config = dict(
    hidden_size=256,
    num_attention_heads=2,
    rope_fraction=1.0,
    bias='none',
    init_std_o=0.00687,
    max_steps=7309,
)
MLP neurons of a small language model. Each row is named by its layer, matrix (gate and up: input weights) and neuron, and shows model dimensions 128-255. Each number is 128 + 32 x the weight over its row's rms, rounded and kept within 0 to 255. Numbers have three digits each. A neuron's up and down rows have the sign that makes its largest values positive.
A block is one neuron, or neurons of one layer that tend to fire together. After each block is what it responds to, as a language model described it from the Wikipedia text at the highest values.

L5.gate46:121123186129139103120133098126135051103135100073066145119142089140155090137139128125181097129161158120155070149185140102222178146155103139144145106114105104107161139071125103126149114134109148103114171178123095086082119180141124191132024134152131081123142078097124140203107158167144087062161143139127154119141128129145138156123168123159178105115161140160112087117164114139151104089161
L5.up46:123160097147118128075121093157113116052056160091069125137117086102141127120165079139100142116058143113137171096142116151126157058141114095142134118130130068176150093124102125154162211145053116142208169119132126139142134103113127093117098127086098147105157113119088166146108106140151093115137076159161106104142130158096094070113208126059177122153165167159115166084177179180136106213118
L5.gate452:108099142130127146175126173120128135114107065090091101126173126087147143116182078131076163076127172104130153147135114098160168132119131112135136143088121163114144119094174131140177191135109152153124173151077116092109132115023129134112120124150121139114135084098143147086075141165158076111189139182127136081133169178161121115101150121107106105182101112148125184072137119112187175176181
L5.up452:133146125191113110055180116073146079087206132149147121138185131186103131035151117090083129129109131107125147188155122174159120161161126081148112141116111126095167120122115127134102110138185085173111096135140141098180128126139120105073146087064112165118150090132180089120167115082059093097143179169133163134108092178149125138145157108077065123137124130111114149126130143188143104088102
Coordinating conjunctions and "or" pieces

L6.gate100:138124217126135098132213156115131077123090087138116139144160162105126101170123159151073171115142126131121061124151208143085126086197147142135162183077107105108066103129133141178068146115089138114096084194179136161129117123171110124129066108102170138033099084090106132127143149122217119122117108142129108137128172067104100151159121092077149095089140115200142089123148120186145203110168
L6.up100:130073208183108127199153091103130133137166130156116128155151143161131123118136109176087126095084100137105109097208105142119114176083174125192102140141151104099157117132143152129102146121114195129125117171103200091121161115114065110138096094153122068157096063137146170176112106106142162132181163129089136185154095123100116115165150076158145127135131135089104173163126121225176079107116
L6.gate450:143158063145168153150117152130092137112071087155155091071144098165132110105171173104123100159156169106087202100120104130143110188096145105081126112135100153128125136096150152128176132054099147100084118138097154113066091112111172149161162093132088141113144115104110138129079112149154072097136146062094146102122176104120141129085141130156147130149161106144094170115116102118096099104137
L6.up450:125143103115108155150144039131102129154116119135120124108154132120115077129130123152119171087165121090122119103219117125108146127151137138183146130088126132060154192139104114212119146176133168128117130147132152115066092117081132125168146096078156189194185108132130105086140097126136116135174118082083182109094115111100090183135130142182158158106105099177150139167104080169194155091119
L6.gate643:132155156117152116200135147136113099103171067139131191107070132191117128112098110175153116153050088135129130120171052090048165069099143085116128138102110169128134160121134182108144126189070122107094146159118162093133088119146113112172093138071143138034116102122145132121127154092119138149129146112147125117104177117096138135127150169109167174085115130136116130097126122236130187145118
L6.up643:137186094106170118129146068122135099100141097155160112100043127085123124088074036086164154131091154151106121130107110115136179138081082155151178188176097114082094158158136121136065119181131188121141185094107149100093118112098157147162066149142128108116115105146144124101120158085139060129061141163107132155140134127202108051184159126206109175123130095157117137205142149166151122125167
L6.gate688:153168105119145134138110145084197109096190151120129119067121098164130160093054076145155113142173107140101102164121106155116114126104081157146127157062146127152170161111216139120119122106082208134122135171145112101190086183088121080124105178130148142121093131119165115068056174143137097097093162104116133081144117117134121131149144103108131094122141130083158154150133128147101136119117
L6.up688:051108137119083132108114202155121106139106127164089122161084116169146104134109139199087145099050142126111097179143115098096135149110134144129096137080124171161136121126130141173165107082161124135151151132148080120140104097139140129124130103091111158091056118094135133178126128125165144100194139165168071131105134141120133138143152112102093186066127156106155121133131147163093102109106
Word-completing subword pieces

L6.gate103:098194130128172150180123177082162115152114111169120154057084092125109119094119120126130152120104156128155143135159150153141075128098150157095151107137110151041123102099171101154102138186133172137153124141110104113133116206112132166097142111159132177099135126098105139101136110182175159113075152099164095122103156109126104091172184182193111108096080179143136018065088172144180118103118
L6.up103:086172154143114094125131140117141064125107111132122149166157140116200106196099080149153101105179135150095122082128127130136134110101104108171078118118149132104122141117137092147172108128115135187196031155186096103104115119137133163094138073140192142122137086121191156126128152136056130138155081122110124181052145133115178108095105155072150113098079102125131156126188154178150091111090
L6.gate174:146141160135155141159165061097123097116151095144097115110107077188139078104099109191100129092097111144154121132133067142150134126148144115180143120115081031148163104081173131178170070138147113205122154158090150143117172129136119160123139137106152116086154092141100103201150139127095111129119122091126076213116093131166118183132098100122112118148064151158156065100092124119108115067187
L6.up174:125068088117073143110112096177107136123110170109114080086129137197073142208115167187114141156139127103137134136143105114172122105133115174132114114105129095160196144154148177099199110113093079122149141147133123160120080145168119118126122147041116139163129092109141132125147137106153167090111026094130149152120079180104192152089075176114164116145138124121114116085127126105122128156147
L6.gate654:099136188166119114090143120132122108153159079150079088117150125140129181087143137083135137157153195113169136132179088153130089142138106102128158083099129146149103129143114118125112095162078051175123135111020130147104039094104125109157089194158159198070109176145186128144160179160094056094172065143087135060134146156132112129148118153141124115119107119152076151072063180123157166151136
L6.up654:144194142120107131095141107106161111096086099161138140123108144205103112109129074103124172120176129143107104141189072108200135100124121142169118161109147116104140167157125173111152079153141121129094128158157096149130108160071131163132133143098125062076087164117064088121195093115152125053177113167175170134109155141134136181141137143171179203129085102140103141113168153206156094148146
L6.gate685:169127120142111124159137099066122155064137064154154059127120165132056141089128106127113117106087092141036123121171116140147098182102169136124109113112126123110172135130171112197187128179116096139062096115136097150123105144068184128106111133123170105107126145111114158094122088116107085073153146064102103143050151126119142062131122113138190115170101110194098102128112163199188145115151
L6.up685:112111085189099161125118135143079128092152131089136093128129106159152055077170135129069167119096188116156158172178157130159097104157122082156113155077120076118106173137112132197089126094105175148119088141120124084075124127147162135135088065115191158105138107114193173176126181114075067106090120114100154131091117163154163133116171179147145175137093173140090101073131117145133098103117
Ambiguous word-start fragments

L5.gate570:150115175110151132153144118050152075127080135132134090171143123125124113115085107093172058177097126106162152114130148091068195112092133083119160115143077122102196038102144132157136098208082111101119167173104111096121128121048173146185127155121109110090122113092115148146079082122125112110173142129122118158154173124117175159150134172128106123191085118135117161122142125129092134137170
L5.up570:109138173153119149128142116136135074099161143093102118122119127141076194214119103167158187061139092149115169150090102153080141089027179092106140185114133132121119080123119148165170098155103156178115123161124197119163111133100073147087126122060160129057086118124151100123104121161125191108176140125076114114180092177142160101158124155170113117112096083091100139144101114106139173107052
L5.gate667:109159078165196165127111176108139140112144143194130094149092165123120197162107160159123100117082153119124161114141089183089155096077120107136114145157097102110150131093148104102132163158098145153140125140141096071171108169105076157157131132060166103193117132128104122087087093169162175158081120087179087110145128157105154137100103113139124152103091126093133180110174145106093183184197
L5.up667:121153109133141143189091143139122126128172116135164113146109075142148105120181181168111103161106138115140097162121171114137133115155132125164145097142161139168183091153132139111147115169132110145067131123090121079107112215136111102157065136110159096122120120117116179111099129100148075127107103087092088099160127105165146072101197071092131121191086181116096173155134147099081063149104
Mid-word fragment "ir"

L7.gate47:148133157089118117138115120144126143099171130106120110195067173108121150123172065141155134176118120069173144100086140075069204170122114105095149120075133102122160122064130121159120128167099085150111138122088106098142102229106150090175091112121129166154142122051085117152123192126135130129048084069119122138077156061149133142147125123105135223155055124135155146135085082167088147161187
L7.up47:213114134092127120161130165116120130065107139159108161148164150120092154047083118146135126074044140097122106156155117088178127142121076123132149130120048196110167097140165148151167162159154143101145160105124140117113144155144062106108169142099070198121160130110147116114164144107189079144127092150145167138084089123099140106113125222166108153060091083083098153131155157155134140092143
L7.gate122:110157152127164132077153149141124142143124125124128088173138172105084088119103074125148137153101095096109145120073109152078079137123105121046112142133118160151068137132163131090165120112107149131110079130099138136160112145157171128147151071122167155109132133131100096185083163148079130036119149150112132151104131075130105120071177152142166123154134114098155090140081140125101139120155
L7.up122:137199156137108186071126150155112112134149091141125125168163077191128132072152133151103103173131138161155152093135153094090119126148133154082107123152195100142110152155116151125078133137136157143096096167103072098139116169137104146089074099111144129107150124075153096122119195141123099076109178105113166125137146100101107084133142178086108108115124158171112124103057086173115108120162
L7.gate170:143172125043159076079132133151163095117134160152139133112135079088116129147108108132104143163097106127087193153138119195102133098137117092173174188119148149152118169099152077212082166145148089171090138168049117098188121084072114145175092156139125148078098117064085109167160096116121108108123113094145080198113139098074113147115075132141135172135145138135193157113130130096118135154152
L7.up170:171134189085134108120145157105108134132097135117176131171156132124140134125114167127117155126105155067076116124129153096100136160102066111152112136172162161129153199129134107186169168091120110180101108123156061132165108101162061193054137156122140125147125107126139131123097159114088081129125142169144079155142144110143193150118125125096156130153146108120170134190081097089139093108073
L7.gate457:136154165179119104176152095122128157097141103178147096167131137126142102139171147138175182159142093144116147081212123142059157089085138124116133181114091109108130113047129123104085163149130093116113127143116122091075155130138181169180144094106146127166136117143159116181081141150131092118155088075139077176084172066115136186147192131139133180148100125172140094123082095151188124124130
L7.up457:101162150124071142159156180089156110165124133090124102146115152090137148167109119149113152185211119157190131156180145143086139123098128117184097113128095169135158080144117044144092167128062110120114141167118135160156155090123138136145119057152079136055186051091151142125107123136184148096107128129113071124102138137114132156164094140141112144140117109144130096140201110156173093241074
L7.gate491:145129115109129138103128121103124158127137141180116102110078164126144104120132157089201181155185108108090107142141108137116114112144090070107131167146098096139083152090138111110099126154165197106099148147103137125173098166138083095154152088119124196104139080048127128075115160095119119094089110129095092075098128084127173146147120150128213113185145089199172133143121126173159148173071
L7.up491:106125191145102173159127120091159096077101139129068126178162117138133089211155088155091106066081089140145177164095104159119116129164147108115107171127116144154138135124082143120097168130092158137134088108088106099083149102162143106172090161129171151110112131104158108194092170084091130192103129140100083151084182123058130141182067176128110125096123189084148122119095159144157158137100
L7.gate651:112214123130126134077132140104138123153108185158128140141059078068119119133083076162234162160081114134182185102114123141044178113134137134107141159115122085135152094143125141094116121196146153094175133126115145060145108144097150175207177146092126146175097117139140123188088110173142101125093144114110102190089098103183143107177128125125121064122061165164185151074130122174089125178155
L7.up651:110121109140124090104158124062105158148155081184199100100166146120112059102130200116107146185124108137153142112175185149082119139097098179166161168082098051085153161162109152059113095172080079132120141115169125108130061147114123154158142111198173116103114165117140111134121110090101117148078168086108097122137209138134100116115121127161099125132098167076110122119129104105148176177103
L7.gate670:096188178158197101136149171125125149086199171099116116147126100126134148147127167121150161137129028200103141097118124140083092118121078133091142129114081106119166153151097122092134156179120118107133166199134132111170106092113123130087114082111138141132105069114180106106060122134168145084159149186095124094155103037160076137146139135148123166103133098109111108175141177146138092096129
L7.up670:147091211126135110121171128083126102137165145115114097119109177136111148143113077080112196125106104088096149109124106089155130177120167105073143161173111134122120177129147098098099125121134184098150166123029169137100158109126144140137152102145122140187108074099170183106079098045125116128153164121125083070137142049158147156171148094137122135113095087123122058103100158175146174123126
L7.gate691:113129069125135106160164137135144124072139107104084112096117070126146147161099137113180123103101078122198070140123141119123100138165119125133103193093085170100079158117129103177099079126150135146124110140073142108135155131077146117170135107123153129136136143092135171166137136118108122085127092164171093084144126077126097115136175187121147139143127081093114079155168060131155111111138
L7.up691:118131139102128103160089114150132168160105092110133055152092138144077168160158159086109119111164118152175104188138160118117137154165116143085127119144089105153079160144155098110149189073083178118140183133135121143141111085163139087047105135111183091125063123079087154124137166163123121211168106129131111153122164186150107150123128135115168160154072110120123149157124137179118134103158
Mid-word fragments in set phrases

L7.gate2:159162149118244126090164141080071122108148142159080151128131071094098092131095100145080139122157152245138159154126140117086142141103086149155163121071155104077138087113074077156137083168153110101135153120081138094169077112109070150131079092148139099138089120081156141093141152134143156032120121158145088126114154090083124141136110116151131103105135134145137096079150103140160115115175
L7.up2:164086107062158085122049090144135110208119131146155159089131085123133175119082145149149185178142122185142139109162125107125155138141097179130168121150200104109141138161166129131164081108124099111176090087079127113127123162135123120143090148146153131164135115167216096100125105181094117129182116103108132105137088137090167158143127145095148100116122193147125128049149144160141087049209
L7.gate67:139141157104192111118097160087144091104197156208152135158160121124180145069069108139077119099162158122148167102102145105085121127082116134118173128135140124112117108126133116125069186172149133167125115132142115123129093123122148142160068082187137170153079188147121190112071102213112121075153115068124164111110119122111104113080155114108122149122106084148114130104144126149165159146160
L7.up67:206151167119194116094178144081104102060137161139181124142123127118049168176129132135093104214159146151107149192142042090164141114166077082108119116153095131143117143100116112095092113131195179142131156118112136138122106176092065146100121113167129147149114116119121139133089143084057094129146142070120176048113151088134120089126125092146117093080145110148084116168131079063169148173130
L7.gate86:165132119101146126086156101061046094081108129115183136080128147159174153155120112115102083134166150094126143122167083162091113148075086163111208075078125141168140179140118110147154135106082131107059126127139081153103083172138154199122089112116151192120153104145164074090098111179161123112106098125135134117178096123108134148138070091161137116108135133168087135094097118124216155177163
L7.up86:165104148131196104095152173134073166175171140114160112119162128125128165145049115159154122194083075100165180103081099184139171117084141131135129127090146146144102086090132044132134123122072143220107103156116121137126056114137149133191148087097055158098114134129097135127109170123127111083134115118126182056059157059117145180116081107134080096099152067174137093124139088119132118146117
L7.gate88:159186138100096072121183130115083116061125100135166105120112094139118118137087149177136149152155111091150152122131126097160109126119110163133179150088115138160162193132165090140166234140125092145147059156153112153163104099115142148109108133151163183162089121114115128124055108118136121136122062068114113051089115114149153102187146072102113170124145111179128031148121126132170139154143
L7.up88:186107122173187076104091124071035092107125115122146082131103155122120071181118082136097105119122128132118135134145112196144166197126077119152195120154086147174135138120129117144116177100124189146073127079175102115084090085110161162129062089123160157153069143095141115138097165099080155132123153127174100152133121078159169139122075066154136108147180107146164141162102140082094171172156
L7.gate110:126181165152136104083126173121069062094068085133152157100128098126079141094188118145132201181190102131165203199132106121066111185095101105115118155091099138133136169151124094120195190126091099096172095127106090118114157081164123096126109121140090108153099146092103119157129131148144147029082094168173123123104109099141132039122080146170136143125069119154166108096112139133078105117210
L7.up110:175131107080097098107128150119140100166102137117127152144151077120121139095100124178091152173148122053153116133118100136099165121173120157065135133104144106174148159139108094082116153139074114121149141121143091185152095064132131096141140118138157125115197120157175191054124146099140149076092175148199171145113093110127104104102173139091107108159108119149093141151126149091176129095089
L7.gate202:093127149120140147097191190107115139078147167161146054179117142131118131176115186149078137144139109157154093134103112201126164110060130132133158185126069108104092143057129118165111137108149077081113145160092093036057162171152110107134111075174079102117089134163087162119121129075066112069100175139162105148076180119119103139102173120141140136132164133153108155100162120081136083119194
L7.up202:124119184100139096143153129149105119106135161113128078113107122101150112184140176126094152072090129141168134148169122195110070131151140167149098117096120156179131130106084080133185088141101128156091102164127069111133118122151168128111085163148172116139112127161099071159127116170093066067126070168113129124077132123158103142112210110142134064125137091148090143074129177127086146118134
L7.gate374:111161121096151115171167137102188105091184124156156117086133101058124143132132139145115141141166139157135157120130139123124149020105128094150149126154116175150113118120141113102164186154157142145140137171135049066085106152062096119122083182153117219112050021135109127092116075173150113123121083105137143131149142098127155098147150088166120206130155134118137065128169132114137202086119
L7.up374:087125203104138137148110198164116080126161154123104162139149124070123124131172161113093074159173144092165140085110077134089107152098114125131139092126126104159145153085077089132111145044127084116077083101189151147174074135116180156118102155137095120131107070100081160156096152146153118109083106156064107127120127115141171144132133123116140082144085140153132141140098124080115217145166
L7.gate563:120160153132116115135115132076111116087158190114113112126120130110164149163057191136170121122152135103093185134114120128128144123112061121079145131115099115150157145117136131099143152139103134109172168124123136096090130151097121144162126110155106121132052168117148098108107142157146170042119173137151125112096104085127156116080132042104118116120140074119133084107104207134117107116134
L7.up563:151138128101193084153118126071142114162134093196149160113132123122083099073145085140132122163140163154151094072192104179134121162165102126076149121136133095062072148107098135145117047135092139169152102138133145142143154112113122111164090126166146156136122141126182171109123116186054155119107094138178128187132164104125183064118132168128127154138160137173169111094091117139145119139141
Mid-sentence commas

L5.gate20:182110073081115124146146176095156132136192169104136103152131086141148146139102146087125180135169131097112174151094098168106150076171101077143175076110110102112135199149123069209141107174070150145150101197101120139138081082100054125146091152181118128101139187138071102132123072145082114107100080135134090151142164101104134121091124151151153146117110138128132119146106114131110107142143
L5.up20:174120136181203166092130132165143118095154101167141169118053109072163138111132133133147125169168164113159137112158123158083119135099090144119127085173135081084094121111138152108150205067128146155094173087147131113142125136101150105165068092097154163107092138094156121050087174142101101098114120158157106149087129145179139063101145133137134127137140123120138182079133126110145119152092
L5.gate119:128166148178164097094148149100109111097173156106137141168126147103119092129065133137079121150077147085181157175186130166152112138132083151171116051075118091108101169124162097135066139140109092137097164138121141129121113077097137189162127121188176090063064121077240090123093122167121171123142165153108153135076140086129105186075148141121057156107151117157111106139097112158176138140129
L5.up119:143130116198135081081130070166123135149104135138113175115062067143154063155085147178119105144093110127115066140167088125064114096131134099100130143090166093100086086132124100126143128100125169148067121135041072115152126152017122091143078150153153152146108154132127121128123121146141151124145069170180140095118211129107102073119078116163106127130112102148126176079114130145097136159141
Comma after proper names

L7.gate123:174149132114122096128159118106133079096151112162096098118166082121129119063184136165168152198146137177129164121173132153110103203143110093137173153108135077106122132117098117115140057171166131100100129130061085085080087100115084131099134148134142138080138097183109185157148119138112129094145085143128102168141149146116105126155171172165166150149104159135136191097068144183180097073166
L7.up123:118134136107151108104091084110098153131172161089104161151117105173171133166149117111126143092156074118146175110160120163177155200149143138110106169142129132102064169138157104161128091099141178137114085139100162143156099131127143141101107140099161135204097115109141125102144124138102214166193139161085111129048159154122100123104126122103157141124088176100152125095139160195154092044137
L7.gate133:155124105118156127097153144143111100068110035141182119074126108124134076089139133186153151156073129167173126068157156081148174134114168126148145123097149105108139147092152106112131145128158122123073144085077127131072197090130162175092102091146151107122164110159146176176114129138171138121118142112073120135105170129148141116149139153106124176160050094144160130092151157111167106134127
L7.up133:135199129145189151144072073146123094152113121121132141114109145126088090093084138078168133202139089086107099167118154124097058138160086130127108176117125061138127163130148146135118163161132170085082153115162129127070204106134089150115109105113124182194131143147113157114138143093113122132129060086139093106173134074114081115101164112129102139119091102159156117132153116185056097103099
L7.gate432:128167136176132106140151060116124049112162038124078120163151112134183113108170077149075113115177170077112075146146166107151131092129139146116151132140121101142126107140203153146208113134105119166151130104101055170146110160073134189098160117059185121067143115166150150078100165121143144184167137162124154131068141150158134128134104074162132170123126161118133095078125130144100080114180
L7.up432:174112110095141153087155084105070158125114160103164176085119172089121104107117074063162123085179105150182120121140106132188180187131137098153145124164133090076139061134074107103135153103128124095160089095177096110119122123096131145142136146154160127192138086134158139036149153136143126137141130103121165099100086182166114099158129161136115158058060143168101075092084148172197179104161
L7.gate473:141208105110113091140151147154113110123134160137077105146127084070175147131169150137122112165163145091136171117100127112145108104102089113087154158140072088143165072041118047157158071157114114146133120156132080083138154085061093090117144164128125127082098124166147139073146122111183076111126089118170122109129162114144094071100172101195110133142147139120078122098111067229087118148175
L7.up473:074200120091198168080103166179102164118090184087137136143118173074150159078160152105123093138121132154120137077122131100131110082152130094140106145144148149110200134097126109178143137129095154182160133143151079136119136076090124125078147119143110144148131086147199096190146097099149120104148057100080117130134145093148141143048143095107156158109133144179100146116113140151115144091152
L7.gate495:160115216108173093160139127068139045125204113093167121106092090081191121119162121101202151147134117115128131179115107172164144131110128134154128080085113178121173087119182161112115125114095094122130078140101125143169088123081147137107158097112159122169151129102162070107060085170106107163138123110137143143118123110094125098169106161141150184100082166104116083096134092106165169141137
L7.up495:139147151107121089109147079121136142154150101173147161133103144142126071059112088111151137124156128129174139105123136037096154180125149135105101149127144101158144073192108132138100149179101130140108146100180110096102101195135148123140168085066134100155127165135180151109114071085101097113148111151170095194134128099152152160165152148062126165117098214118093183139128139134146139107143
L7.gate610:108128092086131110170143125103112138074114134163140109113144087141062106097094099142203123163132086186127145122096151103097187118122162144116168126125127155099180073129148109143126192155128119152110139111143137106103161149115089219126170134083150168164075130136199156105090180127131120128138066184101102103116174127083199192162100152104136134120119133120161111106143136098158129114170
L7.up610:095144109096151161096117126175140133142163171193116185124114053209157190098165108163115090132164155152171142082120118064090128125146078095125195135126143135123148105089122104188171143137151083156144113141144149118119098062134058161143125116163126155097104077067122116074088199137174125065136144127097058131153096151139133106090132124064142130142069068174105148096158165145129117111114
L7.gate630:055135121112087056107132104082121159164115125123172106152107170171094106113079173137088145116095147116090151120161145147094159134125146099140148154103093067110178116145155141133122166151115108150141112119113081116166166182059131112130172067122146142107122049124141120156118112144191139093126125133076132122136139154114159106067180139152139163112084154116126149162069165135139054181105
L7.up630:136162150173108051188111152146115127142122129092156140121086151071151160162149142108124156172118106039166113119144090205164175152158169127174124134161069134110136112094144118136168065159096136120121111098103089144149153121133185141131132121121095072118121087117162102120098121173111125102128219075074024106105171105148117090137159117164120166144131146122184119093138150178182127179113
L7.gate678:210157112139139130143135104106094093118192132137072110149135073125132170101186150112168152216091152112150081096109158067113091211128132096105095163069128076110108121133173161146121116110080129135075118111099058133145151164052084083134080139146148112071080082084114156157124100136116083150096187169158165114135143119104145118109143097068129120152144142170148156089121146175159175142175
L7.up678:108176148119111106112124095108137081057137134134129139097163108146146099105167157117138104145128139179165136128159166064151099124120122182143094128132171161186171145109162149138104089216134095118102054127142062106066137152068069119076104098139146047171112154142152169049083106154112101092168136125140135188128162114116142120103121190097115108152108120103124162108080129117159051100166
Word-initial fragments and article breaks

L6.gate152:114175117154130112122154132052111085159138153149125130155110070108102165161132077193085128109138132086135154132136091148095120153150151132064148088115114151189129117098098123136124113186072060216089160180104130104088105126094103148166047150121094226147088124149146143117102165126090091109173151121108184132101166106097132119077115065138146159104165095137119098119110154157072124126138
L6.up152:084185162145101120105133138076102114170114151093136145101111078188120133146113142064109128102161102148144123104170155123200101172116098124066202146123080114157117141114124141150142139122154160135149066154147165127074154120091083139222105181157099139157125141141149105073138122085120116113114099106127142141059120144156156116105121102120133084186111112119157071150147113026141174121155
L6.gate383:134128159119172108078141101085120091158107149184149120105102096123091134057069156112119176145098157157134192128144073126162155186112123182121108122086098099086155106133125084166145178152182131158151178172106100122120180139156091129224085114097095136151077111110143172138140112117164154091151124117142151131092134077158130118129110104120164141132142154173125101129149138081169127061189
L6.up383:153130177101186091121145087088127050127160178158176091124131107072088139132102146080102192134134118116133102163115061144117059108130035098112059063151111111138152177135109137093150113173174176113166143177118115125107087132115111155153073157196080133080100121142144082082128164098174110079151115178173135160124073069126083140163090109134155142072149099126129107098170108118178105108104
L6.gate487:094111139177165075065131123148048090088157142098093102138179111095061174105095112125127134137131162124084123127130171167076142144110086140132169137097130172203095108094139096159118220172060161107129130165148128135109093114104113161159188085151125197100163135140129118148099116131125107116122082080132126128125136096125122085105141145131139093132160066197127076138088183165098098143112
L6.up487:155131150157113146130113111104066104058175103096133117104149119083071110134095139130105166155090078096161109119149132114095107158165121059128106099171114097141178114190123200089117141129140157084071181116153095174127075096096179138172139131157165133095094139097094126045114117102129067108118065152149062074159136099159140119129078111135119141149123077175102102137159163091174097188152
L6.gate506:136176132184149084052142142113063090113142130158133131148081095100135136137078081120097132161096174129120124125135084104113075113137098137124161094076090185119140120113123097131142186128121137186126133145113100138121106074075069142150060079165112155121094124113139156120131159157145108105089123148139112107143153132107109148121075005127121102087113125160110099099112148154159128141131
L6.up506:174116078131142134086144181163138133079140119158108145109158140081207170215056142157154123140187106146121102175111151096092100150092109112116122106059167073117157141124147147114116168142068085113138112177157131111194111097138148165163128123166192160131088086182121113112075138158093161076134090072112127086161155158114137075140142080133115134125138096123148086173107106151130103141109
List-final comma